Weights of a small GPT-style language model, trained from scratch on English Wikipedia.
Size: 15 layers, width 576, MLP 1152 SwiGLU, vocabulary 31726, 86.4M parameters.
Architecture: RMSNorm before each block, no biases in attention or MLP, untied embeddings.
Training: a variant of Adam for these matrices, 1164M tokens, 8265 steps.
MLP neurons of a small language model. Each row is named by its layer, matrix (gate and up: input weights; down: output weights) and neuron, and shows model dimensions 288-479. Each number is 500 + 25 x the weight over its row's rms, rounded and kept within 0 to 999. Numbers have three digits each. A neuron's up and down rows have the sign that makes its largest values positive.
Before each neuron's rows, "fires on" lists the tokens most often at its 100 highest values on Wikipedia text that the model never trained on; "raises" lists the tokens whose logits its output raises most directly, leaving later layers aside.

fires on: " to", " over", " about", " of", " around", " than"
raises: "cle", " 10.", " 12.", "-of", " 6."
L12.gate796:521481524502520520502544498447523498494502509528516497462518519532455536501506508520513481488517489511497514513482489472518532462499484494483502513470513524547491509483483508493513491471488498519518513486509518516498527506522501492531511543451522503492552461507454502490511465553509520514539504522486480462510480452506494482497507521521480518518509456528474490483522455487511505497505500488488520505511519489567506511476516541507516513514502506499474486531517497562464562463498497492479527492517468537523525507502461529501498483487496550494517506508528501487485446527487477520
L12.up796:471494515493428505465541537468534501495480480508472521504477499500512507506512479503547490524528509534531480536497478468501489480457457497503476497485497488504497544546498530524467480506516542516487485476443496535489540505505540527498480473530508501494501491497510479457526477478487484477498494530486450550523540459459542479474503491493474509458527515507495487465507518558494476444527473515505482498505522504482520478510488528510495486494500489449484521512492489494455473502461489484469502537467511520453460456509500477500499481459474488479465512491510514493486452526497480486
L12.down796:512455511530484475502502542482472502501509502495529516504506508551490543484523544525528510518513515490530541487527520497486497505538485515493500498515450507499520475466580514459514521549525491497465507490479511557472496528549498515515527499497528497494504491470505502479484493502518491554501472540505475513514500464471498497484504474479491502514528514483510480452489426522500494513535501473524481524565488485512495524472511519543503476503455501467515486521482500480484499504475519506517520462504482504495488517483480483501513485472507529502458492510538489508498531501486516558

fires on: ";", ".", "\"", ");"
raises: " and", " and,", " however,", " though", " lik"
L11.gate481:531487545490492493481530524511466490515508511516471516489491511531495509493540492529492501508534526504510541551492451489450501514535533465494469478487498535477475492499480524526471510539502566547469502509450494488472553489513497511505496494532485524535474513495472472455523514497546496502494407501523533554478516475532517485502534497514475454449504468504500568443480509513500486510479483478528475529508528500479504501526545549553485450479498478551492506536485485486524501530528507469510510481506471542510508464474457522523510528499474461455437526494527486538524493462482519475
L11.up481:462521532520529493473466544493486520477479544486528513489506476502523484544551453530504533498481455525506515515465476485502513456482540488564506464482497513458497502514522496508518488522510552481462524505539499501516527512523478484449482520503482512530512499478493516550496488496468486488472512536484497519491521452476524479491455539462484499512503533491497454509501509484458477537487513501498516500446503504473497500525521511525474471548525501510467473489476540473475518530545506468483505496465523496472499515509509559481515538513479513476535541506523523474538474555494523493
L11.down481:482431527498561501468470456484526548506480551482493567507522464514472467528521498469495521531532483541512488510469491491445498532500532463516559530531539508475514493492490483509501508584467501487520485521525486519509501493500459491502519510481508469509522493491519517490531493501483499476528538462466486491457493474448501478476497499492513498541504448470494496508521526483486524518449504497509471479436498540476492518522505522541515498482507449517518482542480497526454477493503541483523471503503496472488450431469478460499449516487509503500526554502525454469501503510526501512

fires on: ";", ");"
raises: " later,", " however,", " another", " others", " this"
L8.gate517:487509514487500429470514489524480525459494535531514501481554454487434486484481496559513517566464476489518491527499488487456513511500543514528479510476517511479470470469503446530529479454464552496475565538516481541504531505544500509494508484543493522516530479451519505502454464526494482507527466501488510493499491457512506469479503478528481484469483464512490484470492527484534506506462489471509507499491534489499504484505516547529492485502472437546532510531526486496449526501513480511503497471522493521449505466484482564490475478511522459521500499498504526485525493576510539499
L8.up517:508492502484530495496506475492469491474474522463524549487498474508472497523521474528496485506510476528531489483516471486469479465554558520517468488494465500517505496499469481556523472521497557512497523523488490489495497516534545482495494522504489452555474482473503510516497467498504481474518470501500497524502525478523460504520511496515497505509523506543491491522509462499509486496485512464527490528527549490457500514511480521526489470484463474521493506531455519499467510537489500529551520478538513478439503505508466496532500502493512519471474548488492507509563500539493521513
L8.down517:522501514465542536528464470505501498466464509520502549475477487521464488520536496478488504504555534563508501493495479506483462464561493505520509492514469491509475485502457543505521512521516515492479528522497522487499498496487528494494541484469521504545475510484512502525548492479469497493514526476514518515486534482508504508491492508500459479492529476502528522508535494473508468513489552471521484493449499513505508525529481484486525451479489480536453516516500517485483483511523564546531481474534497503512489483548511467505528532512496529474507529444529493510530505513508520510

fires on: " as", " As", "As"
raises: " well", " opposed", " well,", " required", " compared"
L11.gate83:473479493534522458483534467543501486530470479532513484509527456515520468537495462513494483495497471498496491512512524510496526491480515482495540483462514528476474542525521501500428473523498512529465514490514483519519511528510532495510482462535509528525509436525525517499524477494579514523500470479535484514489491466526492453482493496543574530540535505507518459475491508511477510493523502487523491477504509498523535515514505489482514480464484514504486489496496478529446506503477480523511455530550498520505488486479513549523445526492532490485463525505519528521439498456442533499
L11.up83:485479502508512495441510479499498489486507573521478524483517501448477497523498509503495499547506482532531473525479538497473492455517529487479495509493508526491485499460570509508505485533497551503489505528496527493460533502487454515502539479502475478532486492517509550524548526475480482516514491497483520517511508492533514485462489482529495522498517474505474502484512522428521469525514491510508473477498482485528489537528511498528528541507478538525481494552523500509498491524485493529460482554516476477464498475520493530529495519535515490471507520484496530495526494532529525499
L11.down83:470508493491526481474477475489526485501475498474507464494524503530514505520531476519481474516476486513503495501463538530540524506481493519522491492494422517493458527515495503495506519468487508520484475484524495489482493483494463495538523510495522504561486464498504466484508476529554505491540459505511511505476506477481506539567500562513500494510523540517505496491480515485512505467496512502497464536473530500509490524531518502544515526497499502510455534482523474503481473507459493545461506511517494514509535490526461508457549494440495523531466496493474528532489520482514479478

fires on: " |"
raises: "\")", ".)", "),", ").", "s)"
L12.gate180:494514518518491492512516490516520518508528494481484504509454527501468495482490478494533503513526471489564476537474480515512497482500437471496523500517423476531542474478512557471485543505546510532481488480505515510455508490498527506502484496493499514463531508520512523506474465486532533482517451510526471467522522487510519542512484476511531509511527453518475499531523482525467543502464472492482493497463478501525450512501486505489545452492471463533468496492515507520489511503565480493477535468481493533505523505467505478531500520559514503462457502501511446514501516476496465519
L12.up180:553462486483516521488521514481482498538514506494455513511489468455497510512488523495530475494530496536534518543481520495513505508517521507522514481506497483503515474508499489525527468502541479506529471525498506481457485534534504523488476494458428485554513516517520485503483505475540524476533452531486497545550545497552511490441482477476518484543507462496501485502496520440487492488479510475520473535501485539470502478487481494506478459489518508500478475559520533484523492511507542465488479504534477475492504489494487506526456500517494524513510485485502458499510535550532499486
L12.down180:500550506535490496504487467485503539492486487518551538462477530483539550540509482481483479483509492469501523502416495531483532476458466507512533508489461533485472519518521516513520554465491534524507556483540499487476513496478536498524516514501541484489513515522497521524508521488508495477498468484502419486515447517527509526501490502518523470495535472537477530529505521525479501471481513472479545534465494506512481484491506523462494466483503490468482512459516489508469490506526498514549486471500467515492522496520485511522488525505519498489475470581482478521475488501503502474

fires on: " as", " As", "As"
raises: " it", " she", " they", "is.", " he"
L12.gate556:458534480485503513491523502558500482497478521476463549537510529497479517501511461538480493531526453490504460481457510476493523518440530482515506464506459478529447476495485488474460451574531548509486491482516472472509519408491488484462506504508500489515503471527503522526461487527482508501480480457531524548486460480471482485491500508521532513474495505531508470480488502497536484469515503515505506485482442517466514541495519474537520495484481504513465492537548514477492524492445503488488503504509497530477469485505483514497527552483526479504469535488499527564481549487471496492
L12.up556:497449558507483442508509486490528491550523505519498516524453497483508499514511504508516494547484486515488430509480516478531504527484508500472492479506496514523494521518515511483541511504515518493518542513484495543473494496460501447484468458544527522493458514544503483514457551438501481523512533475498518474500525563460536498465547482478485481555462503465464524494466493484481458475483502459476515461532503535504505547549468498511472507522472500472521495522489495518469470516476492504500494483476501457436488490498475489480484501512521501518454482536494475462496499511506500524
L12.down556:534540488499525533508515504515491482502532516486473477482523524509486477489496501486462509498494494533494545480535477501496523534507522507545507499482496509466476514496498501526481475518455522492482502526551493529478486434535526469494532550483484460503504494481521484495531448476475477460515506502506509494465510470492472515481521513537477472512522532483523463507512529492513541511506504491459486496506522483450499502510479528509495488476496496528450469510473494482489485504478432514467482484470490518484525526541488511512513473466534501497462547569454557497515506489557513516

fires on: " can", " could", " must", " should"
raises: " provide", " be", " serve", " also", " create"
L4.gate1026:525519502506485506477507499564508485493499483517477468487510468469517496477480463489514491473524504522463517497483498497512543506517515483482479497503533526459497490562493471522533501506470476505489498518500484525497487489475449491500508503541513518493525476553489534535487513484524504459459512532504510516503503571516506484479431494531497503486540528524501466553524514521496495475510449527496495489515472504432500537494492488475502484489541499510493474496535525484491476512538511487455533544520464501518487514512492498466485487529527558462481506501460456493508478528444506420
L4.up1026:509457486500485474497483494529541446478482498487494458528535491535494479500518518499481457487500471453493525517496492485470493488537529533487488518488537535481511518521472481463493479466476540538520520510482506489483452474480492468461492439492513505502485469494442491512469479505500506469524471495428511464470479501526467495473506546533494499490522483518505513469449507504547476439537481507467514488518494536497493504527529482492503457499488505545501476502491492520517554496477487518447495496427538503499482514499476512491449471484516496510487545544518482496466467532469475498
L4.down1026:518519510518487500501505522551510498489498494523487457503510472472515513471495478486502495490497517534455521504485511490513527502537529514478488494503539502466516501538505483512532502479482486517474498518486496528510487504471481504481486498540503499509512476519478494540503512512539506453463504508476524516486500521505507507474404493525493520492543549523496481555530503527501504484508447520521467481513488496435493529469467483490501483499529523494493493481531516509482470505538540510476508534531455488522482512497510485478485499516543547489492503514486443495523481516461517389

fires on: " first", " most", " only", " third", " best", " second"
raises: " it", " time", " time,", " time.", " such"
L11.gate628:513468524526539493476488468505517482515475473555515510512544480518516544485570455492475506533485528493459492509473499464505507501483535497518509514479512505500527511485506494493508470473501510508498475514508514505509516489490534544507484465498492485515447435491501505470503495462488544489505501518497489496482490511469462477508556506518460485464502472533541500505489460529488518507467489471493482494536462557545484550473502514514512487516485455456529465496494477486469514491485469464495516501466525474486553477505470522533510539539452497503485476513544507470482496474475532513
L11.up628:478478532524519478465509512510485523483504493531533544461509516499513513487496489543471483520490548495486486473506511508482508496500533502555533481499508469494517479474502494495518471515488500477503518476527490513507551502477500559499494470495477507496499468500526505468501459520519545494517516504533477512442521552475453487510492473533466465476549515480524505495504504547461507520442488483496468504485460525527462562512454511518477496488494493466509479485491501487478507495473487495500480528471519462523532516493476516521515498505494519508525515506523506470497485497498512523
L11.down628:493496491514512497483510500520509529526511528515502534532495519505476497521531462527548505497481484524503482498501518492530516489499557484485527466493489496449497484497461489534516494506532517492489528522488506500485522493543484492528490506516492530496504514501536521484474491512479498532530510498494501560461500515478455484496501498515498478467494545473529501472519518542502539506501516497481494477504453514504467534500484507520488466510506491497438498497511500504495506507490538538494512542535509451531517517494492493471543504492555541532508486545430437475519468458521536507

fires on: " would", " could", " may", " should", " can", " will"
raises: " come", " find", " help", " not", " be"
L6.gate480:543499479510502495516494495520535453451489494486472484533487498469506512478518491475544468517573481461503532495490492460505503462523500516544488506455522536486468494527481493488506492479514517514488476509516483511493503495501525472498500456515521503509468524528472524494513493482522520467494475500460506477494499529570437486481496519555486537515549500513494514483455491510464476454497464485488547504526462541473492519485545529504485501488499524520518465496510488497484537501513495489471512493428481514485482499521489516490478474561511509480490529526504468491483500525469504509
L6.up480:519496485531463486510499499522494469507527505515485471506495481520508511490484471480525492448548503483474532494431497488513514471526466539528482499463530497485477513534507520494528483513478494515497513510503484521521527473448480471498509477517505543467528523497529526530494470468522519434459483525435523495480485548505494460487475503510512477504525505503436468511520525551477477490490456468486520496502469525455475499501496518497509482527524518507518484467500480490514496485510496500503461533452491484537459506479495478487504495483528467496483540501472481517475489520459496442
L6.down480:526503510520470479541498510532486480479522507536470453514482482505539513485535486483503499472498503523455526500481532492535499485531494531492513495484532504476503523538503511503535465469516486520483511489503497503502502489469513494459497501528482526497536512497516502520490490495534502462480481500438521481464502500494502482466431484498507486486552529498479480537506512531515504496510463495491468474520479500461481520478483519499504495505520530497492497446506526517505498520510542526509464555487459474534492500500487491480518510496545485519499543496505471513505494512455521405

fires on: " about", " of", " over", " than", " around"
raises: " twenty", " thirty", " nine", " eight", " 70"
L12.gate133:509441519505477512498503502539512508509478469480473499509494520527501472503532498481496488488486453523525482502461520500452517452521476527470512520475523532507469500446520498520513517524536481538534463500487515561480502522510484485502542486531511512488486493478493475468516472470495528499512495500509482481497499501484503489506504487497450530522519494488483512499546494495494490508507456504478477492518506495540509479500479531463521464491523528501536473481484489485446454504518486498512535471482499510500532477499477496527520463459489483546469477529516477495492489477468449460
L12.up133:516529523508456491473546515529523487529494499487495518474545481536472503508490456507552475517502507513482462495495490494477516424500470515488512513455509513513441480500525501483498504517519506501513458518492517608491499542499495512462484511488503501525463508469488517441534473478518482449518518492500470503474489478522474489466507487526444485513495513522515507514520490521511502506488477516502443498492533506500509498489505528493510502493474536496474514505478509490484519498546494495490510481540500516510505495528464510499475480445524530497507518520513455482498502488474491503
L12.down133:499486494474484491512534521520450508472467540478514494505487517534508515453466492483588489523466494527500460523480473432447527494518493472527505490475494512523520520533505518475563479526487492517542476509481532523461508494531476496467468532514473448495483506470511481481531480510498462497558524470480470519489479524507562517487520455499449547505494536478503498530503483520528506498526486463535468509527472494475466535475459526529491451475486505526462484534508546482467486493517513478493474446537519520507479513496527537527546475499507518494488508429509480519510544495508509537